Part of a small language model's weights: biases.
MLP neurons of a small language model. Each row is named by its layer, matrix (down: output weights) and neuron, and shows model dimensions 213-340. Each number is 128 + 32 x the weight over its row's rms, rounded and kept within 0 to 255. Numbers have three digits each.
A block is one neuron, or neurons of one layer that tend to fire together. After each block is what it responds to, as a language model described it from the Wikipedia text at the highest values.

L5.down27:103101133148140102135127133099138189062133122083128117148106072122132111164097174131086190043141114142124159097086180075101161097153104089129121123163130152088163074095131126169114147103106089155077143125139117205133073153158069160077098070128118143130180186134115137130172154119080120144082034121075061149086124187178129123090098126097099132113128086085150171138074158121147106137111
L5.down161:062154123085149097130156141104134129103078102103171121164112138069111118153146156151118153125122129162161095180212185093146094086122101148113107079172166187092100109120124132130164146135088106111146141169115177092096120151106110132201105127152181136092145153085089103118167115072136070145122143078041156118114143057098120096121085189153143103169113126163095119148151145113105139142133
L5.down174:127152076140129175109153074116190103129110039113104156161205096124109119137154188143126192169120141105148116149165157077070122100089120174085140110161120126154149144098133148105164080086091142162097116123168090055083089188140133102127098173138064131157135172098110160143079149085161105078138067108149117120130201072138114128129085138109180136111120139087097079102127096144128109106128
L5.down302:149141120108115116092114098112191128095158120060182142105152213088130013152107171121092146134122062125077178135150079118068186124173118154134144101172100147153121165087138145107127126127105140127128125159105143087102177112186113151100121157126130095129094151206176138114167113104103121131103101100147155157095164165133149111099156152107177093081082201128186064120116160129209128111108
L5.down501:124131154088158126115103126123169093137127104115151110132181147129142086152125121137110121095127084111042104109133091120128134161144072105158135203140138125105132123143084105093131136162119125139090130157156161126104125117090128120086153140187137099098052139177131117050185159140047109104104108118130141106096081165116131095087161154144178093085119137150171090088087166152171114084161
L5.down681:130061148076063117066089158078085151136097131115119136155108092187162135153134093130064188107144174141134133160146139165116181119061092140071122121117069092079165091112063175154149209164139104136142099101148146150183108106106122148127143103180173163154100196093116094150137180110105140162119114061093151124157089114122125130099132174112133116107140098080086136095084109209111139149072
L5.down1036:082098115094147159175133145070154083102139129086144125168146164174112091123116131114027193067136142124067094047124105138082136089139072127084150178186195140103125060096113127104114091086137157158149158137103168026104168097109132097165090095097126167103066099140153117135207195099096126097061134113126106106075121101125119156116074142120150100121130156151127166103136101144131173095118
L5.down1127:107108104191076109125134096087059176115140102164158134103141134128139121124157111178122096134074123157080151070139154139107093064173103113147099073110141112141157096118093145155097127121100160158088201086055116121118073070054131139108095125159104132134175124118154128171153147095189142138133137125109118099135136064128154135122134091083120096166198130111089079125163067112116145167120
L5.down1269:060151117125176093099139159102106102164134127137129161088168133188182146162131092137117134142137150097113144153146149123185083145120176123105114140087125109163097104090119135100110153151097082176154157136160065134174072097098090107121173086148065124119128106126139139105094142181095128135106102143095098112146100102108121139103145163115163111125110165129154173109089164120175142100136
L5.down1550:115071131087126080099116113138135133094098108079154079195127147089121034148092133085198147107130155117108126132172120066151123100083100145159094136172114138142110138203150111101167158198110123145136124153135107110121153132138089086090185092154128098180072145109132164097200140086098161091079105103119120125067107183134161100070156156095164102123164141107136140168133108077177151073129
L5.down1553:152157109150109157058168052138176123138118109092108124164138119099188059111098133117169086109088084120130156131180148057087159103123108156121130153130122120142091139124139112103146183099112099097088086188136103074072143160109106100105142152143199131118126090137136130115109124116122107139128107117094126128128174105121170097139139153150170089129111215115157106172143111096154219115147
L5.down1622:161141119151103130163095090130126167117149125156162106165183132107163124142096066143094113145191147112147160096127133119134178128075049117138072101100099109099121119143097142104144212156108122129087149103125110119124072126091147147132146104152110111146113109129108095158136127148076114121142159118078184108124096113096113123079090113086120063057036152159108067139155121131159109168104
L5.down2121:110131142136115146116118137130160138081119064127107097185113179115155117151105111102100125114129059120179102078141134137123173103088128132104114179178133091069109116126112157090157143091108113124109143122159085128096098154090158081134130070113116110165113100128099135110136126159147129110123079152114133134168145119068139134158166193086162113118131178085109095063123159164165172128128
L5.down2295:087102109056096089152160103134156092125098155107144140166143111117058096107109181171083172131099119137040089121144151128094174090107156145117138109167154112074144091134108073151080098135046139188103163153088168074165102169155103118156068118036176083133104158142082126061202152094112130058107087147090123116116142137141097113082099163122164134141160166161126110122115133180108187137124
L5.down2442:122130131173137087154125121081123134131110120127155129136134128152160150092117123192073147184151149101115134073190116123097137141127126078087126072096179082131076118126082161137127208123103071167107146071138093182145098157171143133121100114094109086094133092104104114125147121105103147125150132070163152139023121112148129128120108195100181092146124151142070164170155128158153117103071
L5.down2539:137084107062103177128100083069089120131139144113104167077165080155136130153175139203126114067123179143143172100108151130119093152176097111093114144109067183160132087157054157146159161139137119141104210101087102175160088136077098120081136138196105123164167131115148152126134224147153116150149128145133162120109164167159094117108193152141127088135124115112164113170085096112140067144181
Responds to: Clause subject before verb. Fires on the last token of a clause's subject just before its verb, e.g. surname endings (McDaid, Farmer), relative which/that/who, pronouns it/he.

L5.down21:114115066192161146091112120130066107166061130158132110097101170138127131086120099158081140104092086165186169124114125122107140138132098130140145097161132071137127160136072152183189123128153072072091100134140134121089162098169135151062111143152115120161140186103105148161128165167126111107152153176105151125125101098105103127133184058095093102086085118164155103132106141179164132152091
L5.down81:126155154099157147145148103096138119124152105169115189148158103174147066172143161113110115106128115150157180093144113145098126110114092110116141113134090136066161119083158145139132109144159121152110134108136136210102194083135100181088125150091074152115145127070133086139129121114106180194123122131101143106169114123133087152099144116137073158145112058137192116108081134143131099118134
L5.down193:232059073144125162140101197112156130130096127187135098114133092143128116129176193087133129151175112174069198171133156111161123130192071101117125122190126151117128141095083135162091087120169168047125155161125147085111116087117113137071108133145120154085161162118144144084118123146122117094095122087105146132123146111130113148073163111079064129126104098041166129091146082119153104101102
L5.down312:140117064177028086137108102213085185127091091160072098087167178120097158145096137212133125131111169088124103128137164127073108119143104137137146138109122138140119055105100144153125178145080169156113164129127145076079126143099126135124089148107187131160119137097124119159090092147104129115135128100123162115147133113199116136103128136137156138139161108107079083109070123119161100132052
L5.down599:176183071146116149133120182091148052108059086146095122177170114151128115126139119084136107124093144135135143108125143129101139108109095118118107174159126089090119126146133130140168119171133090156142142125117154124100064082154071127130177101119114117110188099123130113108142144149185151151082129104128140170109160144110178129118106088139157165164123147133119096106136143157150157120191
L5.down962:081204102098158091103150144100154122107077128168131130166148191152153178158206139148105144141164101116147140133139240154149098165131153085153127085124100179146176180154112139069043148126126104152108112114167146170157134148147047174159118081129142131081157102138148121111149124173082125149096053122087103054098156178091178094147166110184083102161091109083161148105124150116120074103131
L5.down972:119129161144103119152065104120116158162187141142111131084171079167075128121112142077147174140118093131163125167153124138149127143135127115166121172119140155145152106118115111198085079161166046089063162145096190152179092161103168123139165158114141125147127139138072131089162138130079154122092150174156122130111158080144112128086167114108160118073142133096106136129096128090158089101154
L5.down1129:196124109168171126126126150120099131095096174098085142131144110123143123144159123168097165127165111115094099138119113128099159167096121124146126089078135143165135109139137164097146130147066149137132133073113066165136108040131119152092126109125119134108113162109146128091135190140100106187120140131119193139110129126168115114129154126111125057234098153179078156081165158141125097102119
L5.down1217:174184096087152129164105161179113149133106136102088097100111162107133119098132100114134104086029108151148134095122130140128075123157090107152120139163130104143090080166133120139141158128171170131138148129124159128121119095135120077061118138175150135094137141116124108128132135158056069154102105114113136118161165134132171146139139104138132069113127188145120123126145151117026040071103
L5.down1301:179161139064107158065127093100139103125098058150132147135173086145143146163165130200173181133144110160173168127121138100123132120118099103187168151141150106140192146145083088121148109158118139121139109106160102119167117079101163161149108088113127101185123129162127142155165116172102122148081080081169168097150171165184109106164124117124092079156122096130110098120107121164182131139146
L5.down1488:236176078109175164138159120255123101153113145120135153138114142154155150172141123172160092111074108080119109148141160115123122164109119117152123122093050031136126101125168156153144090131125119144145145126119156112098207125168067102188098115165113145123201166101167177120103104079146083121087080132120138086128132159154075108093135102159142097162125164138140165090178115133108066127087
L5.down1600:125141149175137123119148156130099183171138106077170125153183115157122071108155125106164151099165114173140118100121100098058112135117090159134097125148131126089163109095096124142178108150132108167111116176129149121130179149158124142179151099140168159140159116104138073100100139050112110182086100127120130147096112189113131140139109078142129143101142160098126110142111103117128080107142
L5.down1883:154176062066093105092130108095141073052100168166114116073073130079129147148182110135062101158145116094144181119145105093141130152177175143146131133127137150121095184095179171112183103104096100150162116156143129088121158146074150118123122191106168127145109092178128119112155150106129127120137161143145126128134159095155081110054105135129108133139157100166146125151091089126119116115115
L5.down1887:146145105127163150131099124147126083128102152179101137153183179173122100135167072101144098128087111099099108105124065139091057092116091082101092107091119160164160139132093170193060084156122120138090170117151124138157121102110115112118170116143161104105149102127107137115106152177116133161122149112131071111067141102142168176151133136105106113133110075070095143163110138114155098160183
L5.down2247:128105098183153049147151073073109138114120085144127103111129151136141114161126108122158113136176150083157083149142080170113124124132113140205168180051123107073128112161096145154141178137113120128101134143134189122168140113182107161058107099110102138128153163106097197160121128160115157093123113108112129105094113134126117100099098126127129145131098077102114121148082095131155124127181
L5.down2545:142126141075161156090111125061176112151100153094123122109128136170158144110184133134145104137120130095114194059108123117153080076160134148135128070140156131096147102201143092095137141168165088159120080141069113117092165091148111087123118132153156070113124109099110087100107120126084080120159129158178129117080151119133146146141157093164179065141087199134148137136114128128108087123112
Responds to: Closing heading delimiters. The last "=" that closes a wiki section heading (as in == Reception ==, === Books ===), and less often the final "|" ending a table row.

L2.down2062:113152133064129155106092083118140114121169102127110150103170145182103102162188063182136139121090104071135156091082158138098142113127110093145168128128106169178156146120090066099123177181122115128087116139138155157141087110080165080127166093120146162132148141164152118157174210115124117079130088141082089146156099148124087119120115141124116112109129174121136092160099134113155147087126
Responds to: Pre-verb infinitive "to". Infinitive "to" right before its verb (forced to, began to, seems to), plus which/who and plural subject nouns (people, consumers) awaiting a verb.

L2.down646:175131140135132161117092084134120106148126149101138104117131163062114102114090093041077086132126147085157111121108152147092043124098099166132134043121175182136124129043187094140162135151101093146180179125132132155113108133145142119171113147109136115161127122077216093089117200121133099124125135105090099136152140126104184110169116101123111088099058130123072149159044111060121121180121
Responds to: Wiki heading equals signs. The last or an extra "=" in runs of equals signs marking Wikipedia section headings, as in "====2012===" or "==History=".

L2.down2436:113097173115167117096123148150088164113107093113083155141144098154134106156105175117148149146139049153147143139118160135104081138088177086189160144143095170149162105118090135156071121137148184148136196154142212115093145112178187135109114107117087115146132132106180099122154175157132114124116128131090117100096152075156125118122083114081089078170143173047106101158071150147216159121111
Responds to: Definite-article head nouns. Generic head nouns right after "the" or "a" that refer back to an entity already being discussed, such as company, team, film, event.

L4.down831:126100181104124142136109096098079125119119072131169106123120191163061102097112161140112124128175105128184168143148083132156063122102100171187136146202107159193094153123113169156110110093143124140064113157116121104120020083115122106107120155163138154114148138078085122156191113160094195172131116143103158197166103125157137141122037131087107154113143093073144123098101118155101099141110
L4.down1390:137161144149126090155152103104124133144197182125061166110151117168086087101101154145119131137141143105099105101176131072083161110161129107154139098139163136131175136120141125131073125060106090173131164207077110055119091183118150117195101148119160109150071147144157143159163160082138135155104122122116123088100191128109106130117129120132151095134167174119091111182146074106089156169175
L4.down1755:139151143131141130098183111098139110115079162144111133126161148148074116127123151095173087144135120095125146072155127128120125121165100138183129209126155110160094136073074106162128166145151146147141133115123150172157163107154089155095140145149130140167096115176085148189121153188134117054142135105082125092077103190137087130132152072099086142105179165118130176147129144140147182157158
L4.down1794:206162206168184124085138085141113121122130123084102105119153135126115135082062118111134091134124146176203140146112109124194066060156144179185138159127120118178104139165142128149183066115081073049122151176097130121105047153151125074132127174165184135167152098103101101103164102134103122150110106131167166132136055125115110108101144145195203149117115147163132080100130123048143121149132
Responds to: Sentence subject onset. Tokens starting a new sentence or clause's subject noun phrase, often surname pieces (Drury, Allen, Garcia) or nouns like film, groups.

L5.down226:114107101128135200097139084176146156089152081152160116186145116101106129136100137162179101162134128119200150220131155143153144111069144176113084150109166168121100110082151138153144074098089111170119127139168054122116152148108099144117180127166122116106118091128111121113142098177063121130049148144171122112183139086112094150101159121164113137183052119135163141118113094156132070126119
L5.down496:087093111173174140056124087140090165080104070178164119144094074097176101134149089104148172164095097127128135167115077095173149140192096125110130114053125116131131142118109144153152180135099124115063136082151144163161127166126108121124161175074125098106120111100054179133141132101079103115146109156120117102093196085166111180090129109120088132121098115124154129123114123071114085135062
L5.down621:166138161115104084107130102144170131163081076108127092151162123175074102109133109192102129104091123089127131076159199116135095118067098112158131127110171124132139107193072081128088144110111094190134100144176137165168113121143159132153066032079121089197089146148132134080128183120085158110113103178124128151095130168118150133098159136122090069141119141152134189118099121133131137100172
L5.down1212:183172155151143123118125109093161154140132111094108143096100121102201105094143140162081147138151128120167145157117141118085218127178128110120090109119122116169152193129102105108163135131110210060162184109152148097122137121131091129048113052130125146113176142159190098093131088125163183170135165155108127131035112091115080116128152170055133116159127176096155118116124114124143147166140
L5.down1248:133152179123121109125106109099083125146132131202142119189132119117185062154146129127127107123175119175103083172139136152089114121084099115148142160122165141072111100138064167129122155161077177137109143095118135172127107119081104148092142144164151119109161141194119167145116134130110126076112153131132134128080113160142129109128151092091122075147153121134130128151127141028150118100098
L5.down1263:164173145114137104117152098071175111087109167086092128081132097149140095093085140156096136172164093161130093186177150108136176068116151123124136084184153149147137134082177139140133100106090172091172098145151195115084146092116120180122115099112097114112082097195159141117152077117129130146093130149137174069065145118138124170096120098155153146086169153182143117172110120110165178131111
L5.down1361:128128143157164131140126116114076125089108134138194099142104100094121170089178154145133159146137159130130183144103130076137099163140148117199143093119126094090151133118148142118153129137085109086139210090142085158146137200126094159107104115158154158173130137151094123139099131127118131162105170126121169147104119210142105189070064147196123111097107102102170111150082182078168130115081
L5.down1594:127157158119153129137153150112137101141118158168111087099121099125152103125088136085165144095155163189116175173150124094157121142146165123100135152115095099184104119161154137162109112164172128069110090117194126141058114132159127077116146141160105097086158160098183139097120091138120106138139221110143085112150181141108135091145138157104157063130189096154122133139132085106165136151116
L5.down1706:135106199134116099127176151100091194098132137134084091118155107138121135134089098151133136194112087139170127146157139110121089152078120146159117116110152182110139199112183155149153082188112110144107098140156143195144139182121081124121174086109078073148158114083126183092115086104125155097127121081126175125098155114162132121146088101131079111080107116097161145117138116138155122128106
L5.down1798:165171147122160137124103082133134142103133237206156101086151116141209113096148103045065160105165145109122178177161152142157120158121159131156143132153133120137114131103110141125139106146106176089162183162144151089117124134082178130166138096132115116118103114126148101135135044127056092119153194141132126112117148117131112109115185086115122073126175148154158106129129115149159108135127
L5.down1942:167116117123171113099139141141152111153125147158135069162137152178105119097117149112114172146126123159166064083159170118108107122099118130087175108119153112124123100101127152164117177090107107120133087085189127112079075227170105111122118115161180052122141115162165164111147138138152145074128143133061045072137162115127131133139174115106100096176187102171158151151144141153176135081121
L5.down1976:077119090123139112096106114126096109083136097171124105167150161213148147137130142174158134150044116139123137138140110161117168100114100135177106127132124113143115110113122139144149188183081088188076104099103119080116102103127098061147150110146148105134137181125114179110164158152126121168163131124151130121157135075098160125099123107108137141148089122141118145152085115140132147104144
L5.down2018:119148103140112132113099137134128123110127143160105087122140086073180129075155172115131183140112144165207167181132147142075120176120121151085164142138146133201108128130121112133193080078116166105155134172173077118096137165168165104102151133159105091066045092098098084096098063122124132145169167110120160115124157152126105101109188151090154089100134124131127132121094108055167102105070
L5.down2168:168120115056084094106128119142114104091142137130161174121155149136195101100150163124113117144090070122129121116164084058101135161160149134110133070087109124183075134126136136138175065133131102103196146119098130204148116139104095111133149106112155134170141119085106126147142179153136080105172156109164136104105131103154148100156135095117090119104173132142166034075104109118164140134071
L5.down2529:132129157120071083121113090137131116158155128159167095137121055070147088106149132151084173102161142162125117139141141108169140112170171159125176136163157152183118131108094098132168142099143118126130048128133145155128154072175148142097132071124133123097167131196088121082147107141166150094198138127140158166139106179088130118137114071140208154150107122162149184133118056138114138168138
L5.down2547:164126166096141097070143148126178100121083137156155105101138130148145121111198160135122195127146123160140169127129116094149090135124123141120156118139112109147117097157116170164214105118110060139117068116195127203096102147149149103126218134129154099120140090114154067095097108086081141098138159132166101126077171157132124114137134142096085138120107125137143171129082080069173158113107
Responds to: Participles before prepositions. Past participles and other verb forms that come after is/was/be or a comma, usually passive and followed by by/to/in/as, such as known as, produced by, located in.

L5.down261:096127090129116118129102162091112100080124109079109136175166112113129169150223075068129103104131127168108102084123092158138125141134057148142134125059123096099154146098149093143143123152085091134080132128164124125114139068105156156130093189139143196172147135139169134135139128094123146109129150115106125116137080106144121097131093161127141138137138145129091200133152126106088118107094
L5.down694:123146117088094113125101078089150155172145173115104105090153222120138102127170092142146120128112041121139120075172094153107098122140082107105133087071159138137133072190106156078105165092205150126168092132097143175138126107163156139100163150123133127140194129086158124156119087142150179087138099146090082113099176089125131117077116206116190086124100127111125123172156113072145117160132
L5.down745:110110209116152102105116126117097128126143133140105139127114157073138117109116180103155102130060151148154147116106146135062089166142095086133113154143122119152154181166153170178065168135094121098094122084114094153115124166123149124177097162118083117145124115114135090087157077184097103147120086145088088128110121085111121179115132156179131121185127114120121076175090070136107137183125
L5.down749:087099117171130063103112123111093074124133136160157164164134150090144144158186170136105081160223105064210116127099060148118050213130119144113137151123137105180091114136160121154105149148089125172109071082136120068141103160192103116136108067142137130075180157137148177162150108127153124145096154076104129102132108081154110166122130116154064115116136133124155127139162095121117096158137
L5.down822:103133125106133170116126132141116097092101161186093113131147074162123132130171135111120109079168099141136115110143093075190164085102135170164148150143141126093167138130111123081114124141149048094071084102094127178150120087133100126125211130101113089158125139148162145088169087123102191169107144102097117073135123101152151128138109157068101044156070158125120146078130127190137117047136
L5.down863:116101154155152162134150190114071171186125160088158103109169074112128141186184119140132161073109170145115150101091137103142189115139164094105079064093104126139130125175161101111160075071150109124128168153135096149180114135179098140089106088147138103108120175159137082086165163073109079104129147118118160192143113131105059075188120140155132128079158136086153148151099141165090076170066
L5.down1037:112123179150096102097189122128179087118099146141094149140119092143116166150080171149150102149163104128142136129097142167114126100085134088080072160097098160140186121122188124137087130146120087093089132110087208056157170079164118123141175201145093153148071068180131128104100099094141197097170127090127112118120104116100083166082123105137148069087126090142074114120152105127154098119154
L5.down1089:125109160143096106099114150153129157148086116102167123166086060158197167127115183112142177169151135128164133150106173117043173141096096169196142126154059131160176171109071144145157140163152132166121210152152181135104125130121108149148126098140113138088128142126137129126147117142099136122148156143135106100082130095155110164138161131049117041099145086072069145126080093140122084066148
L5.down1398:135167117175138116116112112178103131177042100139125124149208153159124170122108069180183061188137122141147137146113177083164108180092039169164195123128115137108162128146139173129157164160102135141104122138123149116071101166132156078156153037102143118174116147147112136120138103165099147116122143122104137123153115119128078136098080145161136099130086168162098134157103109147140136094079
L5.down1547:088148077198131156118175132083127090178056139066092077091114129136121171118099082150200168123142095172129165162100074087129108142124160102136111081125140123096088113156165170147138121119141139075148183127131151146211084138170144177114141135132129158137130172144114137117108137161073139092121116130107142182153136107096112119166122124108126091091106144127118131181164102091178100109106
L5.down1790:057125156184093103112114116054056170121107082106119116100139163126173080120147135124189132159100068177112126183143123104114086150104111105114142176133093139127139128120152142138089190141161084163120121135170182183131128105098128153133172062156100122074154117136110124144132124184096136143114122127073135128119090114137105149118055101075077096114102066079110143117053125127112106081129
L5.down1991:085144131143152166111131141155103097075106072159100129164127163131076170144176126088131076158170117122070078108115151129125167154032142105141075128168131152118127118051104169125181117162085143097069106089084072144169117096123165117103162141094157161109154091210143138167088119096106104119172070141164171152178091128093159129217105088086139161131117100139140174084130103135137071103084
L5.down2124:100165106076091151126134136141159173114160144132112159164149110147075154083156110091154087084151133165107092173145151037116123110091118154215086142125113148130104107149141168138156092201153075139102162128160158120117110118125144162109146086129199129130128125159132114133058126139141138149195107103108156141114148124240102174129147161232142172120093118124132140116087136152100143122092
L5.down2142:136129108142081143154108123172082147104089138095123162177098071104159152106130138082225134163137050112084145170145161145106160093123132130174164129110104146122135179095157171128130153214144129088136104096145137144117191089136135175090148135081120133169119061141086140104093134145113076099124192085176174091136148173140168116136110082139113141079119126132092112156129098129149130069120
L5.down2186:126135130144116158127144056102117116081136123168089108105139184093106088145136090104172117165121105144125167124108160130144138114069140110166175157077095114153115171080117104057100156091170114118072145138116113106148126091164151107191174117078108122155125133095140039136150084163068123148164114075111158111095155109089150113078121085041114117076122145146126144112151127167150137133126
L5.down2536:125129136174123141071122110133170144129105122111112111077157166107122139154126161065180121102130109129103089162164137122129106132163088126174150144101111136105086135133137102125145066137116087121140146169112125126159176143141171132097131102127125135167170159128140137104105131092104101119103101111141123138142099116081111056109155119158077069145131155135106130095119162140146180122137
Responds to: Creative-work reference nouns. Nouns naming a creative work, such as album, work, book, film, movie, column, mostly right after the, his or a year, and often the subject of a following verb.

L4.down772:086114156157167141104131132147084185126162105148164117137153109127174141188150172071159121134127095184143123094118069119070107194170105149139110132135062142153125104146148199163137169186121144105066133124182121118160118127148104144082176105172118065112146131125060146128105145203076104184138161131167132131178052146073113119135127152134122099097074159087086103094126117194149088130119
L4.down898:065104153120094109107148127106103122100121110141129143151173112155079138132093141156090191143149085074111105113119107118068123151066127127135124116134234150099154114081077162119038096121117115222108204183088136120164089176122136164099091124108147132066137124088101091153099120090152122195084084094118095142112115094100116140113111070064145084118131116151116142176170134153101208147166
L4.down1135:197084164085133125086153135113117129138160097093111064080211145158129075204130178149154169086107093112101140165150117076092169119128107091171129128151167156140118161134109102126113148142095128128113123142112140130078096068141157150119137095157197153124087129105176164133192136090145189137121080114138068136074136178143125175104071146134142127088135108082138118142084111158144110081147
L4.down1647:090102192105135026102183150105080148134112079149125108091164145161159106137154167121148203144168085097113158076120142122133091126129126129141136180126107133093148169096132136164095170190098137142036108104144148134128107141155179152156121103123123124122145116127072139151078141135058156158125118129111103108127156142109149133128130116066116078127125129061051140150114116127158162106179
Responds to: Back-reference to article subject. Nouns and pronouns that refer back to the entity being described, like the company, the town, that, which, it, often just before was/is/'s.

L4.down1048:170090141124088166125085160141135203153076131142182140146072113126112144084099220162152092111078130156151089181050125132133136114129141103079161160073092164096070102128129141146153089118192145135136165140112100107118111112099205085114160156127181143078119147117098020107138134179168126192066177115093144130089164120122196151066111158182125067142136086144155127141133107170128134151136
L4.down1149:116124102087108137135131136114136134141126122112108135087155084145157165115115127180090111140158160159105093107145148113140128192185093128125183152120052189226110147108125102145139135160172143081095041132142141103126099091170149122133138131205105114127127127127152097101100124068129199114098145093118145191160112101123127125187139126128180091179139112155155116133171152068143173134132
L4.down1185:129071130133095150183149121087117135161112123173161132120170100127197131139114109089129114101126173108150119175121165136128139166124109148126134168050185199145107165144154112145139134121076155116131155144150120143104140105130202165093130133110154155100174114097112097186113143132143100127042165143181176089066122114120137150108114184136182140119169127158073143169166154124109129115158
L4.down1415:134094156121138139146072153179106071150094143134107098130121082081089103113113105063174141062074146144182136145180132126098095165153095174108175101106154095131142066114103140136096144196138148141107094102157148152080133114147144115144180133128138142148162102161140109109123101102160143142145125094037097175184156113106162108121162083149123095158100138147150080127105128123148120124111
Responds to: Indefinite article "an". The article "an" (or "An") opening a noun phrase, often after "is", "was", or "as" in definitional sentences, such as "was an operational variant", "as an independent"; weaker on "such", "of", "based", "turned".

L2.down45:088093136153136134180143116085087105091111099133067147141141100147111115126143153129168129170080092104188135154115129127083162108157128133164130088146085143123139159143132173147129177121143195048098152148107200178126196099092181110091099112080132176115138168154133126148153112136093124122084129113142127132102120092129112133164126078132102188102161085113105096157082083212098109095180
Responds to: Passive past participles. Past participles in passive constructions after is/was/be/been, usually followed by by, in or to: obtained, broken, recovered, seen.

L4.down445:121158103169182143124144074137122136114123120104114153117191162124159170129178144154166080194108098109154142146114118102142136133117141195136119099107140137116139138083134175067169132145049105089126127131149077172123107136124099131138158125190079128139197124083164139156134121147139082133114140154084147141148133092102117110109161102156133097143120150176121169112134133093058072149050
L4.down1469:078144096093124128122126118132134133121175152132150129157127152142089135095107098080135132143128131136084107101139146163123039135183123177126130090082138153090128132122075121104080089089100170141139179151155153122115154099179114126095110127123142159107124170114124084128165143169175171144092200165073116129081065125122095109157137142140099107133171155108084130136155128074130136066170
L4.down2033:112186083066172136175153140118157146123109153106154100091156165120154129131184080161090069111143108078111168150188086229118097078169126174168094085111157111130182111131114154112053096162079095100118132154135095112108123131184123117167119133136090072157194148102170129132115099128117100124133162110146123062110127159165132118106155065201134096147082131156118150131168057077113066167084
L4.down2053:122117080169151161123151176151116168172112109128121119115147164144101145151182099093138104126111133112164117161131098093172089113098144146148099109104131154139169078119231181103126069169080066111130104132169107184120139163158106107144141118170104104154191137074182131107113113167124098143145102127071137102104162088073145132095144124166083083107093127156096142095118135072176142143101
Responds to: Line-final markup delimiters. The closing = of wiki section headings such as ==History== or ==Climate==, and the final | ending table rows, just before a line break.